Weights of a small transformer language model: 10.8M parameters, 4284 steps.
MLP neurons of a small language model. Each row is named by its layer, matrix (up: input weights) and neuron, and shows model dimensions 48-239. Each number is 128 + 24 x the weight over its row's rms, rounded and kept within 0 to 255. Numbers have three digits each.
After each neuron's rows, "fires after" lists the tokens most often just before its 100 highest values on Wikipedia text that the model never trained on; "fires on" lists the tokens most often at its 100 highest values on Wikipedia text that the model never trained on.

L3.up847:184133123090128159135144137172181108124116103130142131117137124128106121118123189139127141113145125094145054084133135160093128145119129106119140111109111139156139112134121122146111121125136150157156146101130117099134109125136135167110108135139109116146142098168119134153129146116118142114136137100138113120102143115128174137095134123146166136108135157155136107169080122122095167146158155180127154147137129152109154148162153125124100196115134161116069181160139116104117121100142108114174154114124125124136131150128139126138109138139136144134147065160141121145114112080097134142
fires after: " ", "s", " ex", " gr", " con"
fires on: "man", "ist", "ten", "ad", "po", "tra"

L2.up771:135110158164136101134098160097144129138139142140145126115155102107126122157112096099124163082115146151123159112155074124120117134129156088124111153142082151115087121107165121108160134089092134180157106113130138180123139106152128159152128132161118103130160158139098185143135145087106098160110107140118108081135133115165120084129112106161164101109115153136128132119146153105107119130135136172130176125156144141135125091107096134176156140160086134166101125096120077152079109130159142146132128139128141156105133123126076139127115112108170161117145129106134151145085127106120112136
fires after: "s", " De", " de", " S", "n", "D"
fires on: "p", "s", "up", "la", "mo", "tro"

L2.up994:151097163127150138152092100144155121126120102086129098138145124112141123145148165130112121118165148100104148127190113176155105142140136114120121099116144147132152104120131133151075171142157122134116076100129153093080139142101115087122110184138140131099125123119153117109115125167107111113095127112160109155101100120108133169117146146155138111116146138149098171123097096147118122143105162143140141114150117133108115162136118129113078128154103148173137127152105156126147100057124138078128145133166108143144150132123167124139132122152143150123102114135108153128170120158185170150
fires after: "\n", " \"", " (", "an", "("
fires on: "B", "n", "L", "ick"

L2.up694:205113141178134123130125183105139164109126136106132103099125144139101127122160106135150131073113158117145183130157106128143116085086121118112079122092088108141152155127158141132084179136150143154111100145131159108148131119174127119159131171148102150144183135156125168117160141086083122175110106087138130131126161093138121121114124142126167137087132185131105132108057108117115112122117088162116125089084121116118150145134099134147131163151119103140103109135110123151100148083160132099086125160124112185112161131151138163125125128123147149125127116171123142134104121126143113136
fires after: " in", " ex", "ly", " as", " many"
fires on: "p", " of", "d", "f", "mp", "c"

L2.up901:122097107122102123148142166077108108147129125130144089092100153126170105152171127126128164121141108113138165175151079140133148086138111109160077114119111130145098131154123132162093132079157155142121122111129130158134162109122112127171115160170132136141157147093172170108121146163106164129125134090113121082132106115130126119149122112147168092152152145158141149115148138096113072132089122133121140108130146138119136088127137132095116109175095109140141119113083122141114076156140120111138129109166132154095120110159117142150110099135142127091122106129143177132131155126150142122
fires after: " Da", " so", "s", " Li", " He", " de"
fires on: "e", "p", "il", "av", "tro", "ho"

L6.up191:129119176122173130105170124104107151144128122152196138098173116091115170141135113154139133111168128130138096116144091162139126096142109156113147096119162139093107161119132164131144107117163135121149120092154123162148086151114130142111108079103138117129122103109111095149139134136097101130137137165138101113119129126121125130118090104142146113155135126134094124189148124172151113126121149109181163113126137113121105162082133120108145122089098099127143134122094104099168143132166108141115123133161109143142137095091137090163112106156112078118141114159147155134136146149082116114
fires after: " the", "-", "ca", " The", "u"
fires on: " a", " an", " Ar", "s", "th"

L8.up196:113132126115132168130144101141159150189124128070125104129137151107097117118140207108142103127142138128142154132142151162113090171143100156157129149097129127131156185165111158152147150138102132103112123140170115099115123146126131119165078123134109133150119114101144148076135121127113112153131096090129104120118136112090149135109135145086131167176121154127098142098103068143142186146107120158114152138108134142114144157131090118153133155124111116150140130149151082148158122101113126126107103158123118170119112147083133074132125136169114116114127130103136107122120108119118122160
fires after: " ", ";", " the"
fires on: "n", " N", " L", "th"

L3.up891:159122139149143099129123098150112116192121152076125109120102117155157138125136137125154158110158120100119146139125146173076137163134144149144089108100154151152111144112158159177100196086126141135160081113127132146123118133137106098136135117115101137141103132112139126134102133125069154144147091120134090135116152136097101144142104108131121087115117171157134177154055095121091175102112085169133113119110130168130153146134114142109121170136108119167113147133130104147150115135125126072162178102134123133133165118113114110131079118143150168132106102089142124109127149134122146137
fires after: "-", " the", "\n", " \"", " (", "."
fires on: " co", "p", "C", " p", " C"

L3.up456:165141115105136098134168114156128149100150101074210130125158109146167115117187174131131148101110091101162148086147104126137150131133148136113113117101153113137163115120139116128155148122180130115168125136137110091122121105143169121153124161104152122146131084118122117114138150143104143122132098107082132126126112102107141178107158140118184140120116106144112123151128123102095183098117131116135165115123125134130135170105138136121155149093148107138078122188125117112157118137153138087137104132114104119145101143156129108140110089106123141123125122095182127159105149105139115149
fires after: " at", " in", " At", " ex", " con", " P"
fires on: "ten", "s", "hy", "man", "va", "l"

L2.up4:115101188086148142136182154119094154141114087132141161080139127060128114114138093140139149124093120123162100105179088178157145118078130113125143145142129110164139163108118167081137123138160132132180092071131125142117111179136111140151141118168128118139140069127135113156128121120132101112143170139109089136134149134074110163156129154146144118140124164114114143179104091121126128141109162133140148126112124137102144131095105106151128127165108146134124116140128111092136126121178100139160142113132143178084132144100115113157118103124155161106122144118126121167117122151140131123
fires after: "lo", " in", "cc", "re", " a", "us"
fires on: "s", "or", "cu", "ri", "tri"

L2.up163:143114118156145108126105198148125111113141146110143132089150120142104145085139110113147118094109159088116146136152076095109058147068141069120084125128133120086124131157139153134101143119094169134126102129151104123103138145150139125154077133135111161168110125183116150119132095113117106159115100124136134111123132136177132136175105112162159098091093180158173105120126126132115119079156131135140138106136140127145137108067126159138148131157114115159071151104105093155101125119144141120119152133100132133121140135120110162090111152102195148149126148119135153144119121113147120157
fires after: " in", "s", "pen", "d", " ex", "in"
fires on: "f", "d", "equ", "ff", "per", "ist"

L10.up863:124130112094158125132107122146123071121151103132139118146126096095160130146155112089143161097155098117098114099152096144110157134118121135158139108113166131107151154143134139190119107095077161138117138147140085109118126126125148177117093145119074097152141123103126199144156165109094155178165130133117119110131099133117103127118138087148130127122107164114143114127111123075085141102099125112141204107128123132121163119123124086167119137148122111156071171138143139171152114136155126130107137142173134147126162118125098141145107136129117122108116076145136132148072093088096163113
fires after: "\n", ".", "==", " (", "===", ","
fires on: "A", " a", "O", " A"

L6.up49:138162153130100117146105133115132155139105109112135118136139127112151123140156196150112138132181124103114166109136137168121116139120128142144106130108142129123151107146162119130091208102111078163104113106126153135148136088116098119135106150147123145083137186147142128111105107128099124154173118081107120094157114144085110151104128120105127102172132124112111140138104091132101121135148120152149115139157111161114115144154126081134100212090138131186124155113131137114152123127107122067134127126142098142123171142153137121087126116167146113127164097124127138127151124144113112125
fires after: " ", " re", " st", " Re", "n"
fires on: "k", "ce", "re", "st", "ve"

L2.up400:152111117148139116102093159127135185136162125111154158115146138139179134121146161149096136146164152098124149112131125143123062116079099176158119111139129148144152126135124128098113185144140152154093127103142111112179137102145156143143106146124132129151148157111090105143120156153106141155134119092128128117158123104126137117067105162100147124105122113126111178120134132144085131121143127129111134150128086154114127123111120130077127158125145130102110169117078140140121099129103129113118102136106111142115170127164138109126131079103142127095170048153137114145161165114126105127
fires after: " ", " st", " St", " tr"
fires on: "and", "land", "k", "point", "put"

L2.up420:164153158145115164124115144169175127114151162120125160117143117145117126077128124124170143122126143090128129103173095111114063132117118108121094086148129145151116134131126173174119108162139140159120150136166113109096133160119116123155097119135125154132152117127139117141148166110094106145134146100140111116146167112122140134142124142163149070092138150160169120168131128134105114124147141152164141113134141111122126110058119150127155163163096135141128139121093077133080107099164087097093114124140107112097164107137120146123070108135205168145101134163120137152164124124123110125
fires after: "s", " sp", "f", " w", " f", " su"
fires on: "end", "ent", "equ", "ge", "pp", "ang"

L2.up627:121118123157123106124138151167125117112170150112130124105131089134100144098166177122131125108143098078152088145132124142122146134108161138114128107102111174131124116107138132143087090170154125113117110081136136167118119119123111115138159146134144088128102141116150112128099111135136166150138120099095077149135112125087138159125130138166142107120128116126132146099090097132118127075157152135160186148111114136150140142143072096109157120140166154112103158128134148127138176111139102142155163136147073136112105154123126097072106091086174100128113136117137134163106182108129118131
fires after: " W", " w", "hi", "w", "r"
fires on: "hi", "ri", "el", "le", "t", "va"

L10.up541:133131100144132089111100141140172094153120119116121140150125148167162130108177155133105095111125138123107136145135143142127096126136082141131119104116131153104113115120126138163102120117147114113138138132157144123105188091098117131130085156135093115157146118132116121143093101116098094110096144148104084135148124132120143145146120131116112126135124162155136122153152109105138067177126119145150148142148122171101147079165129138133122149123107122174136126174129073118124130112116133133173177131166130163125137139110152148107094157141114158146105098102127118132180150072110135175
fires after: " ", " E", " |", " re", "\n", " 4"
fires on: "im", "act", "d", "g", " g"

L5.up289:142107120089111170149153115113123140176173125094144089099152142115132105123134185147178134145144141132143132129104129140157101162158068117114110127139147117177128137128138183158086133127124154129120077123134083074124149147136106124109097124121110102140157144116142120092123104147136110150121088114082132108115162122129150157120129120102116131118159134144117117152140107131126146136136125137132155169113130150114131147087130092094097143147108166145128150142116081099125106060134129139084127155125115164130183157094110143151119109135129131101122141130148120152147127111141106183
fires after: ";", ".", " |", "″", "B", " —"
fires on: " |", " W", " L", "N", " N"

L6.up656:134093103155119140149158098108120146120140115114157143133101152126135120172119160126115107134099158105152124110107137175066108182152132161140071105117123152115105146118148121152135113131119088114119111119119122177108193135127123136121123118115120097118162147164137154167113120122083096147188131116132106167145104112137113102154105106130150078163108125111106147125124099133142113106137095151168139154146151183104132146175139132140097163134129150145121190135081132115130102103117152100147129131151107141117134123128142138083108105149120128114116111146114124152128118106121143110
fires after: " re", " Re", " Ch", " ", "s"
fires on: "f", "e", "p", "t", "st", "se"

L3.up497:142103111104138144110144113123135179139143130109156134098192118127082099086159125125171103110136120148138126098149122146126121135085125141091134114106176105179120146114151162139127112132141126153157112099171124130138184155127124129113099137129102110173150134152121114136116120113145108152106134115109113122143123078128147175176116157150149141132127125153088139139158108108124136184111122128122186129121136158120115106097094123145153133167116169108140105133127085128138127118179110145085139155114121161143126139103100116152079105118168184127131129118165107129122129126089128161
fires after: " F", " Ju", " M", " C"
fires on: "in", "ri", "n", "el", "ra", "il"

L3.up193:151103131110114135140142108105106119117102136128175160102129123138143095116118182150137147105144119086129163118119133136102137083138130146100098177115098141117149150156129121133105198125147108159101123086146120138158182102127109127111095133115143113118140135123157164118206138173104109141187107098078138134117156107104111121151132141116076087126120112149121134134111087119119165154133105142106107124123118125118139162139148144098106181107090123126109159152126121119107116128134155122108113115137099136148148133130141107130116119183151151118132100160155119130122178137131176126
fires after: " re", " st", " Re", " Port"
fires on: "re", "ra", "co", "n", "l", "vol"

L6.up698:125109188138128137164140131104151113140173110125104127085112119101151142133146091142164135108187111140125086103156139131077168172164133106125132139108153123150124146105120171119119150126142130122112118122104092145148078124108155183139165116105110077133124137123158155108158124135091189142160108130104114135100100150091105120118128144202137123101130155170106157142119123122112133131142130136119114097094149154139151081166126151127127121132123107136144182134120077144134142127172112144149138117163129185104128136100132095115057119124167131126136115127141143125146115110126152090
fires after: "\n", "===", " on", "==", " in", "."
fires on: "A", " a", " A", "U", "-", " In"

L3.up413:156098098099118147111116145135110143180160134093158137123127126113105113129109174094160116143120136103141129129156128170141100169105112131124110117092144132133118131109144138144108138139109141110175104110157156144146145158141119120090116098110109080138169111160157153130090142147106080144125151098095112119138152103146172149172132100142160066094179109180093146150123093146152132132132173158154138149094147117104116146130091135153109109130095124092127135100099153130149119127145128108076088139176102106107163094136123103151102132113140149120131158152165116131147132117172109202
fires after: " F", " Fa", " For", "N", " f"
fires on: "e", "el", "cul", "il", "n", "L"

L3.up415:099115151149161097143123132135118134135143129091112114085119149118092168094129142133119160116149096104132128134135129161123147147056123153138124094112141126113191175124116126161141146143118109143146115128126163094165096156124120160150120122102103086160098089105121121129127116146128163107159142127131089127153146123114137132143100111152138142141142189164078135101116081096081109138161149123145146118105105148118127145127140131139139122150143115163081120127117146145203125149169095094090148125128121077164161138097114064155098167121119139077151093135144104113118150129143156121
fires after: " ", "-", ".", " P"
fires on: "ar", " Mar", "par", "A", " dis", " No"